{"n_layer": 8, "d_model": 512, "n_head": 8, "n_kv_head": 8, "head_dim": 64, "d_mlp": 2048, "vocab_size": 32000, "activation": "tanh_gelu", "norm": "layernorm", "norm_place": "pre", "norm_eps": 1e-05, "positions": "learned", "qk_norm": true, "attn_scale": 0.125, "bias": "all", "tie_embeddings": true, "parallel_block": true, "init": "uniform", "init_std_qkv": 0.0225, "init_std_o": 0.0225, "init_std_up": 0.0225, "init_std_down": 0.0, "optimizer": "muon_variant", "lr": 0.0147, "beta1": 0.95, "weight_decay": 0.022, "lr_head": 0.00856, "warmup_steps": 20, "schedule": "wsd", "decay_fraction": 0.52, "decay_shape": "linear", "final_lr_fraction": 0.05, "batch_tokens": 131072, "seq_len": 1024, "doc_mask": true, "train_tokens": 749200000, "steps": 5716, "dataset": "wikipedia_en"}
MLP neurons of a small language model. Each row is named by its layer, matrix (up: input weights) and neuron, and shows model dimensions 416-511. Each number is 500 + 40 x the weight over its row's rms, rounded and kept within 0 to 999. Numbers have three digits each.
After each neuron's rows, "fires on" lists the tokens most often at its 100 highest values on Wikipedia text that the model never trained on.

L3.up226:479487477510479418630428462448427478469476467488528489469569525568430539596564588447492530497441487516607463549564490480541492451464524480572518462503516474507478517510494442506422507519537489533522513524519475547499489471522499489470513524503391424550563484477507518367458436505499476564
fires on: " |"

L3.up1695:502529481455466519532493465436598569487522466470486540498438483527518519541510516545524548429434534438505531584503495490423450495493489544491499512449513611527514537504571497459491543477487489540489580495556525422461505507481507473519507502557488562584465421490523498455462550464482439514
fires on: ";", " father", " ", ":", ","

L3.up2013:518464491563470504464527492493459549478529585486555491496428447515569449573500480467513422525493553469521580481528487572454538492585456486497464557550467510473475505481557552449467463495445487440486547465488430541498528514491531546512518447583472449545400506481566446501558455514498494530
fires on: ",", ";", " -", " Suzuki"

L3.up2003:452521444525472477480498459518478602467545488472490537476525501542516481516516513492519505488492535488504445528441483516499469505540498473544498533440480519513412455515503501465524560489548502497497459493567490490509513433459460442485451508473484495417564502509474571571477545459481500517
fires on: " over", " band", " met", " city", " T"

L3.up140:457434495507452562518420425503476450529554496504500525513485464521458517550517489476509536414510574489450534467525514488515536503476581531479418509463527500500512538463461551477453473511452421541538531454476481499554490482505413480525491489505500491493478575510469499516516427526468484465
fires on: " University", ".", "==", " (", " and"

L3.up569:526554549425515481553450558472466518480501490535535506513511550463510541550479529551558498543521545521524454548484483533573494512547498501540499417486483532476457532492484528518519483509453474479564462518485454518535439511537516502567489519493496439492527535572436553493486461494611482496
fires on: " re", " mis", " Al"

L3.up761:521495499629499478541439510498484650545446474572402498542530635518487475522493487529497515498532482445465482533506492557462532469508508487522487470565508523480544483517526522536525545479544469516525460531489504498528487542526521493528526455472503494553543575560484502551462531442545511481
fires on: " Al", " al", "ă", "Al"

L3.up972:588450454523466497513505492483518512458459476498486463484460473468540462467525492516459533507457461551477481510448574481479469497495500471528467465578569437463486417501460531540448536538549489563498516503475466563503450506500460469517495514533482445547515498552507588496518490523467492510
fires on: ".", " place", " |", " Office", " in"

L3.up1715:497443538509474549511485468508450494518504542475494504533558487507457406544494501534476447562495503509533449516511466453474465468472491530478563479562466601454469489540457459567511471491480561470564498519549488491448516459522516554510469499552394517509486581492499495545460483555588523422
fires on: " ", " lead", " that", " third", " able", " second"

L3.up36:501501399544564594572542495494526507473533522547528435467489498570450500517441527488526601531519465504565506545518420578468483455455532501493493501507462481558514463444577522553491494517464544457501447454474473538502526421512523441463466443465518499495455536545494411565447447549535488538
fires on: " |", " T", "\""

L3.up2031:450548490546518526483435525529499472485527553534518476515459466472464562560478440521500556488465494498497535465526529522468526555538506484532473426497454497570498454477549495524486415428493537451462515421491550477464440498539443464484496458497492536503536516441495548439464403571455566422
fires on: "'", " with", " having", " for", " as", " have"

L3.up1561:466520443556476524497471519561498517515470523506576467447441489528518481507435492484467534484484459523504462511561427447518448433528455517480519504539447547515484490522450510419482507498479607462519503443496476528467486500515539543520485451491461531528440503513481519469481466499509496485
fires on: "\n", " for", " made", " |", " W", " on"

L3.up228:433508540454503500545528464475523451505499533468477493506559434405498458490415435529506557484525498527589499468468455499414514515479549461522418550518571507466509595499508430530556442496530504579503546507481520501473558486520482523527536474483502512445501460549528467551519545500499483514
fires on: " |", "---|---|---|---|"

L3.up484:445427472434454489446506575500553512530438542481531440491393528555451498460426518486465506483551414523520498453509484498439466584463553552479436475560477554493555511479562505545458615539537511485518524445460541490508539458525540519498461481521513548409552548532504479531492511484517483504
fires on: " a", " \"", "\n", " Pe"

L3.up1588:477517517532516500418448444436529525534507446523544496489482467543419477488462575511525448547533509531469463471587498492445530459452560508424499465505579529525496498464504509544568493480485527493487487474588500411508501481502552449446451499479571560520545504471482512481511462515494493475
fires on: ";", " (", " worked", "=", " focuses", " in"

L3.up673:546489446507489576532496509501503483510527506503451482530457451488443487474560506514473510504488499502496476534440469565542493429489506520519548463549491550486492527477536479464478500468563472504419525538442477499451524549443522478490438427525515533541507510479485478481573469499467430444
fires on: "\"", " at", " in", "\n", " on"

L3.up1272:503449609485513478558538499497466500531495463507453439502539530536541459521522471510554479563549473455555482511474502452508494499549506544469504516470494482517500458491517527493464545484431531510484543488527531515461565531467474479472449493585438473467553498496497509480512463497598454497
fires on: ".", "\".", ".\""

L3.up1801:513538467481475453571573564442570520487488520530536525469537524517458480475448519488485560532515530553531457551408461541451477457529508521552451526485469447495461534464511469595542535460558513546537533528512549455515520479473500500536495547474525554451504514638485528511516518504552532587
fires on: " |", ";", "|", "—", " ("

L3.up1537:584489457513490500552491495467501486474584441476521480536491602485466499523523523495545516563499435567510498513449489492500527474507531496526442519507465551529541495431550520535528483496472506411542491485407428420527510465441520470476454539477444506529499531548484511476581492455598527475
fires on: " |", " 4", " 8"

L3.up1105:514455584526482552506522501509409511533552491494482491504486452514453488509501504489537543465523490457524556426476457461474510553525533489488493532458514475538472466521495517440494517510482500535522500552498557488460462520475497448544509530473494505534478558541495513529476424454549480523
fires on: "==", "),", ")", " known", " ==", " where"

L3.up1015:503559486518552531501468524546530474497423471554406435534472485509466471468514508516501487473491440500481473543503532514552518525555469473466559487470498514436527430546550474507433563560536495500479450460518493461516513545480504443538433482495560527513443570474521557455545547505482523504
fires on: ",", " in"

L3.up1048:572561482493540511523560455549492507561469530552420461496486507505441430510515462473530590530483561440509443470581476467485486518506549557497507500464544517565508476517493464484466534502500476490472475517497520493503502563448467500452453555469529568523478476474482563490529501515502581539
fires on: ";", " The", "th", "the", " Luc"

L3.up1726:509480505526593492492581521453502556521564562520475510540547471466544518495448470495563499443480452533526506463536491463444510481443470472533451482442516497464547536470557559554433467511457517519441538430494516446505507542507466480503507500467461517500471519544512512506528509508488497508
fires on: " |", ";"

L3.up317:566552575542441539528432539495516513506493466515485498499521556541425423495587486518521518377577491508512550470432472581505556499522535452534482496521521487497510484479495546555458533489465484551442421476514538532498463565497479534467578452440446519497498464537552498523546433433501497528
fires on: " the", ",", " his", " The"

L3.up836:487492543506540464489453497557555517478489446510464554486559471510478477571541491518505479441505512466593528532490479417504482532510495494497562583518526479525487532518505518521525491482411462408528554533525500574499483535538511498552458527502488488489539490466504544497477545466476401474
fires on: ".", " like", ".\"", " that", "\"."

L3.up2012:533526479448437475501468468496555508481528453521550444514528468537522498526477457541537461513527520570520540492533538457438492449468520478478465560520460533484438413560564520482532517463482520467398572509462490448448450515474479530518501524498500445465449451470449440505536533558493485524
fires on: ",", " or", " family", " War", ";", " and"

L3.up663:549476466526450537489485449504499495482536530554522461467451518525480393534504508436461502439525501533535494506525486431527478431550515468528523519524562568493544451539566497601528502513510573547508428501553489523543473511458470522509485465566458536498447541434532506469513545427527509495
fires on: ",", " that", "\n"

L3.up983:431457446573454442501533508507511514451519453494556506502547503522483505485506455479510452496427442544507493439520536514580496518423441487474461542506419537432453486504448501517430481500553461510554459474552510384514505504486512485484486494547452488518509617532435516472509500501513479509
fires on: " –", ",", " —", " at", " +", " backing"

L3.up393:468459454504479491569519471519499495480550511562466500538482501519556532503509508474521537450586503493510433471552437521510471408458493565477515518532458579489540559531487525549519516525555446436509477506478496523469501503456489507532464462424544468472505504558547571539524500507569499498
fires on: "\n", ",", "'", " pm", " CE"

L3.up654:509521504523506501618496531445462474480452495492468539527482481503453474453543472433504530442530518478524455471610491388577467536517547501524451428488443523491471554514443461537552566469423494480424437503507488509514493408487471435502489363486401472488531532542467544462421526541519458505
fires on: ".", " |", " p", " at", " No"

L3.up995:465541481466532539630524523492498539461468530543491499550580527525548464414490520479522574519544493523497483523458531459527510474522511529456532564492499495493531484458570440514395512519529495517493492544562474499505479516471525533485476583424484501476490496531526466544516532495602542505
fires on: " |", "|"

L3.up933:564529547531556406487558543511451507432512530486460498468465452517451527554511462502517508448468488487556490482562475409518472492483496573534469495612555516489481530535502475489486576522428523465492458463499453481460468479575492513496470445360537521502443518427444570536476537531507528494
fires on: "\n", " |"

L3.up411:492524477536508513528434493536527483433487508538502540503544541575383507541497495500467524530506537510530465513485463537518477471479519523545559516487508451504461476548570559530472517464470460522530573514542421466461466491531530440481458506428512497462434470519544428515498524496529546393
fires on: "\"", " \"", "|", " No"

L3.up243:451523536428476503510475517507501452547426522545502519457511454480497516483558498519517571504523425464533542495572520531528470484542473467478495420466480451548450460499560478501521493563493504542454569502521507480552545432533559485564532507485534487460466547518553454413516519492543506535
fires on: " |", ".", " m"

L3.up4:509419505579497484466395512524486503541478482553476451474491442487468510508539530542465497478514486488474533488437528480487547570484461510507512497530550547410525495434547474530476499447560460499520580481493485455510524496536517539573414574510471451493545530555537443428492423441574546370
fires on: "-"

L3.up370:513435512507510492529525475511519507512501507502476516432417481489551531495507505562525516514499504555582526501472504478491472485511544470557480537556505548487591525518491512540521548487503499516461556518486487402461484507465532506463425540486553441481475484495496530557574542479536451413
fires on: " such", ":", " one", " like"

L3.up1847:534447542507499388460452521558488513463447579466480519524522488559456492576500492488525535463500455455533517539556519500473511444588489557566566497522522504491476587473525498485486515531516471496513617517528513431499480493488496438529526499525509481522570498436371363456487518522510458448
fires on: ".", ",", " Time"

L3.up299:540561496506514493522515535489516468546484531487539490558518527483546512501588485528516557489497522504545446472515441559485505486593430456505464519540496515491479429563568532507549576551558554521466511533507455492512429470484530449502478513513460537426413471525501526519515480540448503523
fires on: " |", " (", " (6"

L3.up301:506545505516510487510502607489495489498464460560476472460517514465584540524504491532432547508507445548417569495476474543461489552560515567437444456504450538481482416510545447431448470503534494527512612491435439533482416527534545465461497469524496489485509542475535531546519527505430461530
fires on: ".", " record", "'", "ur"

L3.up1864:500461506527472482534602485447514469484511518594482504445494413484499524447511532513536500540452462561552508526468538571456554503547468518522491512575541459501553484452490509517402444393523524474541417524526444493557554507560444496479490522542473481546488631540499519433446511459486450519
fires on: " of", " in", " from", " —", " for", " on"

L3.up953:531506464474514438557386503536486432554480465492467526474502380480514534525478496494524517498497469508525536487515539514520467495456500521513499479470497504519453509538508521489490531436491574533493488491456456430581523531466542509493468504508469536526478476500510487452536494544518519562
fires on: " and", "-", " or", ","

L3.up1743:485473494545494435574553521498521538445529547545471469467493468520467476510537566474467479510454459494532614505540466484538462515473553520482499526541531568480464502471523476441527510516447480560537590492505476429494527483539428576535515468543527492529525581520425516522537528486567420470
fires on: ","

L3.up1824:464482527518499582548490533476453532540551468553510427462511482481452480551494528500542517447492514489477490508533487490459554434457544507502480488483519510534444500555490548497524480431568484506464473536577488485503495489508449499548608530479516454517494537446542495433538496469512511491
fires on: ",", " that", " Most"

L3.up493:520488537487465506457498489472515467502578544515495518535518519442479495489515558524514527489526436495478501471433510539586539456621557460459581513481528482525500524530487506502476600458495471500462434551501469499484500531512539489481450481479386454502487445496536517504554497504518540357
fires on: "\n", "-", "=="

L3.up1247:501527549569475454511433497464490453464510481459486447423507540488541548543566541549495515558491539408492518504514508545478559522526479468498445416548497548498491472569529482546503450471452500526487574493538505538459507561466434441499559567478494466475530504398478464519519467497553546501
fires on: " that", " all", ":", ",", ";"

L3.up831:469500439582476520609514479522505497509478476556421482434554522511585449500532513447551544516440512532508561454494509449546551490572456510512476485482531510519445451472570529525345535457481443489522486500516527578518512523524470453479508471463482470507497544513505508459549534462484443491
fires on: " |", " (", " European"

L3.up196:485564492457531563474480504519482469524596465486458529473521531481479509542499451420484463438500561527473520507442475520504513542537503476410460482464495531469423512503588465523518486442432538515484535517439532462474468585556496559535499504510501529457488506507476494499478505529502513535
fires on: ".", " De", "'"

L3.up819:520510456467460520430595559539487459579440437469466454529493504532517446450447516454510439524478529530489505440503535483505546444491494516533493451550485536554524471444532427451522621423556450490438531504447478446497474539546487541445480428512473563504437461555481488502540362525499552543
fires on: "\n", " (", "He"

L3.up278:524479412479453457504433534524540507503540498497496494502459513466440534476515505503522522563516559482460449507493447514494556506493541521421457524544542554474549502521493532488513598426537522459508498484586475558496483518542544524524501544507477461449526438542485461470490533491599524456
fires on: "-", " non", " or", " un", " current"

L3.up10:550480491513544481498483499492519520481513472477529512487610519510517518523531557539491517474486484515508504431514436545548543449503520448441528453509487514499487415488525458512421444523528535503455508482484461439493499570482464453516534459502495457415475478503488406542473484517516505462
fires on: " |", ";"

L3.up935:495512568516506451513496552472449580471480449525504478476506531425525547484414509501548512446519534520545463516519492461532513514491486478469525466514557505457538543518423496499492467496491588495549521444419494470506470506507418510497559479415530489430561555541473489465540481452478515503
fires on: "s", "ia", "tur", "a"

L3.up22:509547572458561446458391510506569519473563543484470486465521551514501489463480500488504488503464505428475460535449455535497500546496499472564515491512539467502563441525435452569523507456481513582466512543549522480481552491508463544423475494478468566495541463544452492500492454446476524464
fires on: "-", "–", "/", "=="

L3.up601:445481511511499508452475519519446512503562537474421473470433461509502471475499492497474477509522511496554492489542559500545562561549490522479489502500503513558527570486486541563490543520440497489524520517544478507557518467451514515491487492523462443581521501461562456493522480531515480484
fires on: "-", " English", "–2", "-2"

L3.up966:574463539473542458527510489494500492458450524453490562479550393452462517514452536486509542420510524437534567511463496569504474511483507456541498543494524518574544514499449503446418473498529453485534507432488592473520482530488478531494521569452529491502455525498491516515510474504409460511
fires on: " G", " her", "G", " his", " both"

L3.up1039:490491502458536513533489520495464468450464481520543379505501427491501571516514502476530429466556486433457518530495492489468539493500503493485561499512527478492518457555567441477471479511447468549462509433556531454503498477453491501487551460527492458528460449543557457550482480507545521499
fires on: "\n", ".", ",", " appearances"

L3.up141:531456473443453478554503555504500541586537459505443503545459577527493417474485460496476482534505455524513459456529518480547522484517487530491388547489509455513518518567464468529453541512506474451509436467450509455502474506455590550481519492540524508519531443499526420474524405509513539510
fires on: "\n", ",", " also", " not"

L3.up1270:482447484502430406440526554519568481483526507447494471559540564469475490545513491435549525497557426497481491532535492519491501521497557533483428424473447429479527461481509537550529488568437503543452517483485524457478528527496557535491543480501504551535516470523462474465516473511492472471
fires on: ".", ".\"", "ing", "ed", ";", "-"

L3.up556:535567548458515505506500498530552520493499472497507433485530480494471501472493481519521531447525463561469506546517518551535489484472509536450467511491462512508487483493504519579508460515523525545482497480487475494522445529441484419538471514501558467510529567558515510511555510475578549475
fires on: ";", " as", " and", " that", " in", ","

L3.up1232:470508534540530511459481581476486455523527528447473511583455514485516523516452465506492509439587489555533452472540430443520455562456477413499472526500526579510554455458566499510505565531516467536477474493555491499564539525528489486529465518511438546452494478490528503527493392517460489523
fires on: " |"

L3.up1424:584463481490430470546491467510576487529529493509528515486533505523508445527546503512474491467520496536553473521478540453474632468451511477507495464550550485468546511424529480518488508551572467442586504460498464445542469431509504442597483448546514471487506582441486469528510477482475488458
fires on: " |", "."

L3.up1196:481436525509441409580485498435514501475537564475438553476522437467510493532503488526533615509481475586487513554561528467499459466486484500536505500541532561530493509458474582572462471528512480512488532480502452474461507516554490486468501493460540485477487494531473508476543480558559503464
fires on: ",", " (19", " NW"

L3.up1946:460499495525391505543514526578410546556536491500478484446416478464482547477537542467499473500477536473541527508455540497491494544529527495523484503501474465441569543520483506412486501398497531518472514533544555490547523523475510481492547495474469532414502518519456484449483431540482485474
fires on: " who", "==", " (", ",", ")", " player"

L3.up1506:483507515524492466467543550498485468457461562505548479531536512535534540557500598494548510506500501460530477514477511533441431426484537499480559568525455480470486516539458516474421530473509496514472525506518503572374491435471472501482501522488472490501525443546433518447515483459547467501
fires on: " |"

L3.up11:492489496536483560493456519533608484525460512502523475501538499478468404539448440522524477483563548471545548510495406496523539538482568524406498474460446476494480497505477551486487479512560483525401588437395497530455546482509476505522580450477500471497524475539522502467479522464464444472
fires on: " |", "\n", "==", "|", " Total"

L3.up751:479519463463389512493518488530480475535543518519473466567494466473484523469561395412491510592527494507502524493569513488537527439555492492435504469590479500557506485523483536507512528569504487489523429520468494541520504517471483494495548471467484598520512426541492530519513481523474419511
fires on: ";", ");", "nd"

L3.up1878:503483529509510525487391525546494543449457530509480421520598509529501470484464551483539523528441510540528409432500499464472497467499529486462543456467501622469587545453527509570526465501515532547507463481443509485503460477481491466476459489599473550494536470497557508487493524499501423501
fires on: ",", " and", " then", " like", " but"

L3.up798:493543537491520497490499549506497496472473545507511503543475447517513510472572529508496548479570561492537535479539473434552488443531472542529502512535455546455546543422498542551510516466580494422502498502561443545516460467500522619588478490505485526412485489559496399553506520536533530471
fires on: ",", " and", " |", " water"

L3.up1936:495554495545503441532495502469426460487550497497488509575564472497424481482475534535505459491541451456516469467488494517511529580504538510428532489456434522477476540440500496520527506477537492524529508519448465440538484568479489527480506403473540473463513446472484525435474539516480565448
fires on: "|", "\n", "-", " co", " t"

L3.up1954:485480557507523529586489473549452557514504467512551536478513529527545513521472458470528521480527471432526481581526530476478511500486498548526415501550523528558475509592484492473458542523494478530458621478548518479457459502481448430452495500510385455542467491636502562463475375458552475458
fires on: ".", " |"

L3.up373:477502488472477464469482566467521541472499428516481505454502470534536503484529520495515467601495447405495494543524547550503478452488510455478581533525516477485447477557471472454494536524502487396444413427534530525495493499469514501512517493497541508489488581519562520488513404495454595556
fires on: " who", " and", ",", " after", " which", " in"

L3.up700:454521443472477529468522512573529513472529460562487501482483547461487512486534491495498553412552495521451491484490484537516525512512518491492543525510509480478493525430475531430543510533455539502506482550480526508469552504468521523476629467442516526462531581457489479449473435449522518577
fires on: "s"

L3.up866:481569580486534501496529511488506499458514508474598451556556527518495530518462523483502543511561535523538432473477478495543516505489497501523474471481513590522525476495518518533463506392526488523561440470547548446508528502528537458592460562464521506495528574460555522500441473465450523476
fires on: " out", " as", " to", " a", "'", " un"

L3.up207:463561476505532518543519490497519534450418505499430471489458462454544413501446493536497479597529469470492532524516534539603528445504460460565512502535458429551517505547392445510488487459462463510407438490474525449459492500516470469492494460481512529537379491521466527516542603529557478545
fires on: " U", " of", " the", " Indoor", " now", "ed"

L3.up1276:491533523525454550465427511473484461483484533510488516538503487530555516471505529418486524540477481456494527526437427495513498498443495598521515493479480519513441505537500445541441499561453463483451526476425510414547524460449549447515465498462553494560541480498568510463483498570496546503
fires on: " United", " P", " He", " Washington", " W", " U"

L3.up406:524484538435588504502516539427465517568534495585513495572512482484478440477487520474498512537515465484486495506562510523420526493502521516533421462514433541467526508575479470432461521463481506447489523516525504514499441506462500525525505475570517530495553454491378546457544468502547418468
fires on: "\n", " ("

L3.up1119:440480525561519516466545549496559452458479448532450463487521495469438408533485493493513482445487450442493503564548448454557506517498469452543469524588537492475553512482461485470476504482516444542460481482531443486413497430497533485481586497409518511508452589523550527472514471475533496519
fires on: " –", " at", " -", " |"

L3.up872:517482480448459559440493512564513533532508560502536530600576525546554462479479501510499559464478545519571577508541497543505548469447547477453491434479459584468509502457500506540462497553490503516558475513399513541487573519495526443478541554448553497537436543552487388432538499517463495449
fires on: " |", ")", ";"

L3.up350:497516536475517527502527600548497505455505507512485502586489532511501557492634455548603526484554502428528477488530520478465505490460518483477528533519502589522553479484524530551471538590498424474466520487514501515504525484532482508535469500496434515495497497529477526484559499511468504507
fires on: " |"

L3.up378:462564534481493503505445590530519520547437477404521514505513554492510514500468486487552477487457502469511465480512531573406554577505520517486499497442516493446503480531414479463481515475456495517538533517437523516516504521577473502497470468541483470539530486573512501540540464553520523518
fires on: "==", "===", " ==="

L3.up318:538490472533506504444441482474474524460458514447572516519462502469430576467531490478427529506506457558506562570511468491478575485528521507555501491516485505487522589505505502490511470509499481532483514488516524508540549480479464463444427490508415518527459475467533501527522485473529554516
fires on: " first", " only", " number", " second", " majority", " third"

L3.up404:447475559510540435477592535438516527375499559545453456465480459501577518560488499492503618457502474504465508512593515492521544544448537509512501454527465489501536558466565505488496474579450546495537515475499515489464501497526465502522546519548516514530515544499546522514536461546507446531
fires on: " and", ";", ",", " including"

L3.up678:492595499489475488492541516431534454521509549496526514494484468499522493487547522447533475510530513439473528467466507552507549537499503437477465467539529515445541498441509452494515460505521465515501486561466510456482532536453560535489463563459553527575456524549443541471487519489453501465
fires on: "==", " for", " to", " in", " which"

L3.up1809:497453548484496476483480554525568482577514562483497516466521612492536463448511521517463527473525440499509474378446551455560610533437406524551495486454561582483494529459513450523527478458470479465459582456526471554454469538540484515548478511440476517535522485529463594419467495446548491465
fires on: "-", " "

L3.up361:488538514515507500509464478526493502461514560525451307494497527502490495437504509569514501462486520509512508535519440464446555511471469517513477494435462542509452540519523476483447463467469460506495588462430494457425490522465550566537487529509561619542522554639477511518502467490590478500
fires on: "\n"

L3.up925:519509496559498458512533538461507472508563598507559533530486495521539469540527533462498530482548483481485547520568549406461486497511461473486437505521426534541450527480520470478447429430522511538478428450446475493496516399424546447492536456468538505507487550554560505448515455486549485539
fires on: " |", ";", " A", " C"

L3.up1767:490543431506442478445544480465454538438473552535503537597520550496468573502524454533464505485554519511581524546475392515488456502457584504480552459484508498538545480508514546485548517522452530469505439511459550512481553525544462458555431454485471472512427531463499417493477520496494464507
fires on: " Pro", " years", "pro", " pro", " As", " El"

L3.up937:521476473491508440446511538480479472539455466479495521556503534534484476507430444515525544471496440425567490570506481543453530477540545519555562464471425500534553427514539450526443515547515451463518526514567494577485584495527549568483421471441588582523499396492546515535486489552502480514
fires on: ".", ",", " At"

L3.up1231:452538521503546499480540485516489465508464514507494427484504532420470512496526487487468457466553478539515499438501486485465491433492537456535498441528451513496493473585512413524525526526500482502424473483501531521472490591517504553501479510449531439400490563476541516529528568514486515506
fires on: " |", " cover"

L3.up571:557507518482479523529471473502510449468508556506496482600557481531522528521452548460488495492537519451494499517484443538467458585531453491445453465529458527497470503435523493460489502453549484528468509481587497518551549473519475525534590504527484485467486489474505547454460472511472499512
fires on: " |", "---|---|---|---|", " Notes", " 1990", "\n"

L3.up1304:466560551461471494527435466528513477494543503481493471549455509499421476529526538503488511528456527503504535466524461527467505488548504543507548510485464488502529483576463499495466517476533520500536520466480404496539514520512444564466505554506595546522554445486550461496471465513443576515
fires on: "\n", "|", " ==", "=="

L3.up1313:431451565483533407460503523480513475560486507464467507609515540534564528478482507514557484475473464423563574537494510552545497500523530487483558522520544483550490494495540533461492498492440520514458588512530466504480525441537517498516508485478516568499438458509541409515514439488576494476
fires on: ".", "\n"

L3.up1028:492498573529542539458448549501514484398465445524512532554516456486543471533583461497509542552506483509464516511569473509490452452526486500457487420521461475497464521530533572467556521461455566540507549456468521530519532525463511449490453497507489509489521524509504494409523491488544513536
fires on: " |", " held", " located", "\n", " based", " in"

L3.up1049:576575453511582523458534492577493484464579539612438487451550494543484478494499486468539455529453551497474492525516493492461506549429447487456470519521432509557461468449489502492486555479536466572482535458478428534542446501486537522469459553528472604558505571582482530520517524513493475486
fires on: ")", " (", "s"

L3.up994:581514493503477396572424589502498460515535466464426482542555501540555454466514487488503572471493528549558485508487499521530515488504495435499489535484541508518501514558539481544502454487494617581492453450536507488505526516528488490395462469422463502444518538494537454508524393496563535507
fires on: " |", "-", ")"

L3.up266:495469555494533515452509517604500493509508538437409543519489494478528490512532492483505510503537447459570490561546476559430556478498487492519499451540550485508486538483587530516529507451642446469534453457472503572510523436429493518512509534450380467465445521493505480625520422467460531567
fires on: " |"

L3.up1388:484564416474520515456455518536525518513538509510522488407422503501538447490441488540512450484486552506559525530529515541538515488484552575415561546546523611472470528536568475550428554497524509518516537452457444578606469545496460495574436545450434483518500468583488503482508467529546524541
fires on: ":", "-", " "

L3.up1360:483466526561451470512508503511519476530528451484474530569491536528474516476504481534547439498496517508466510536461501493571499544520528516441520475510459489511473441487538433570503517501451451503505535503567504461464500474489450489505579499511439448446538539553485525495511471511510536405
fires on: "\n", " that", "|"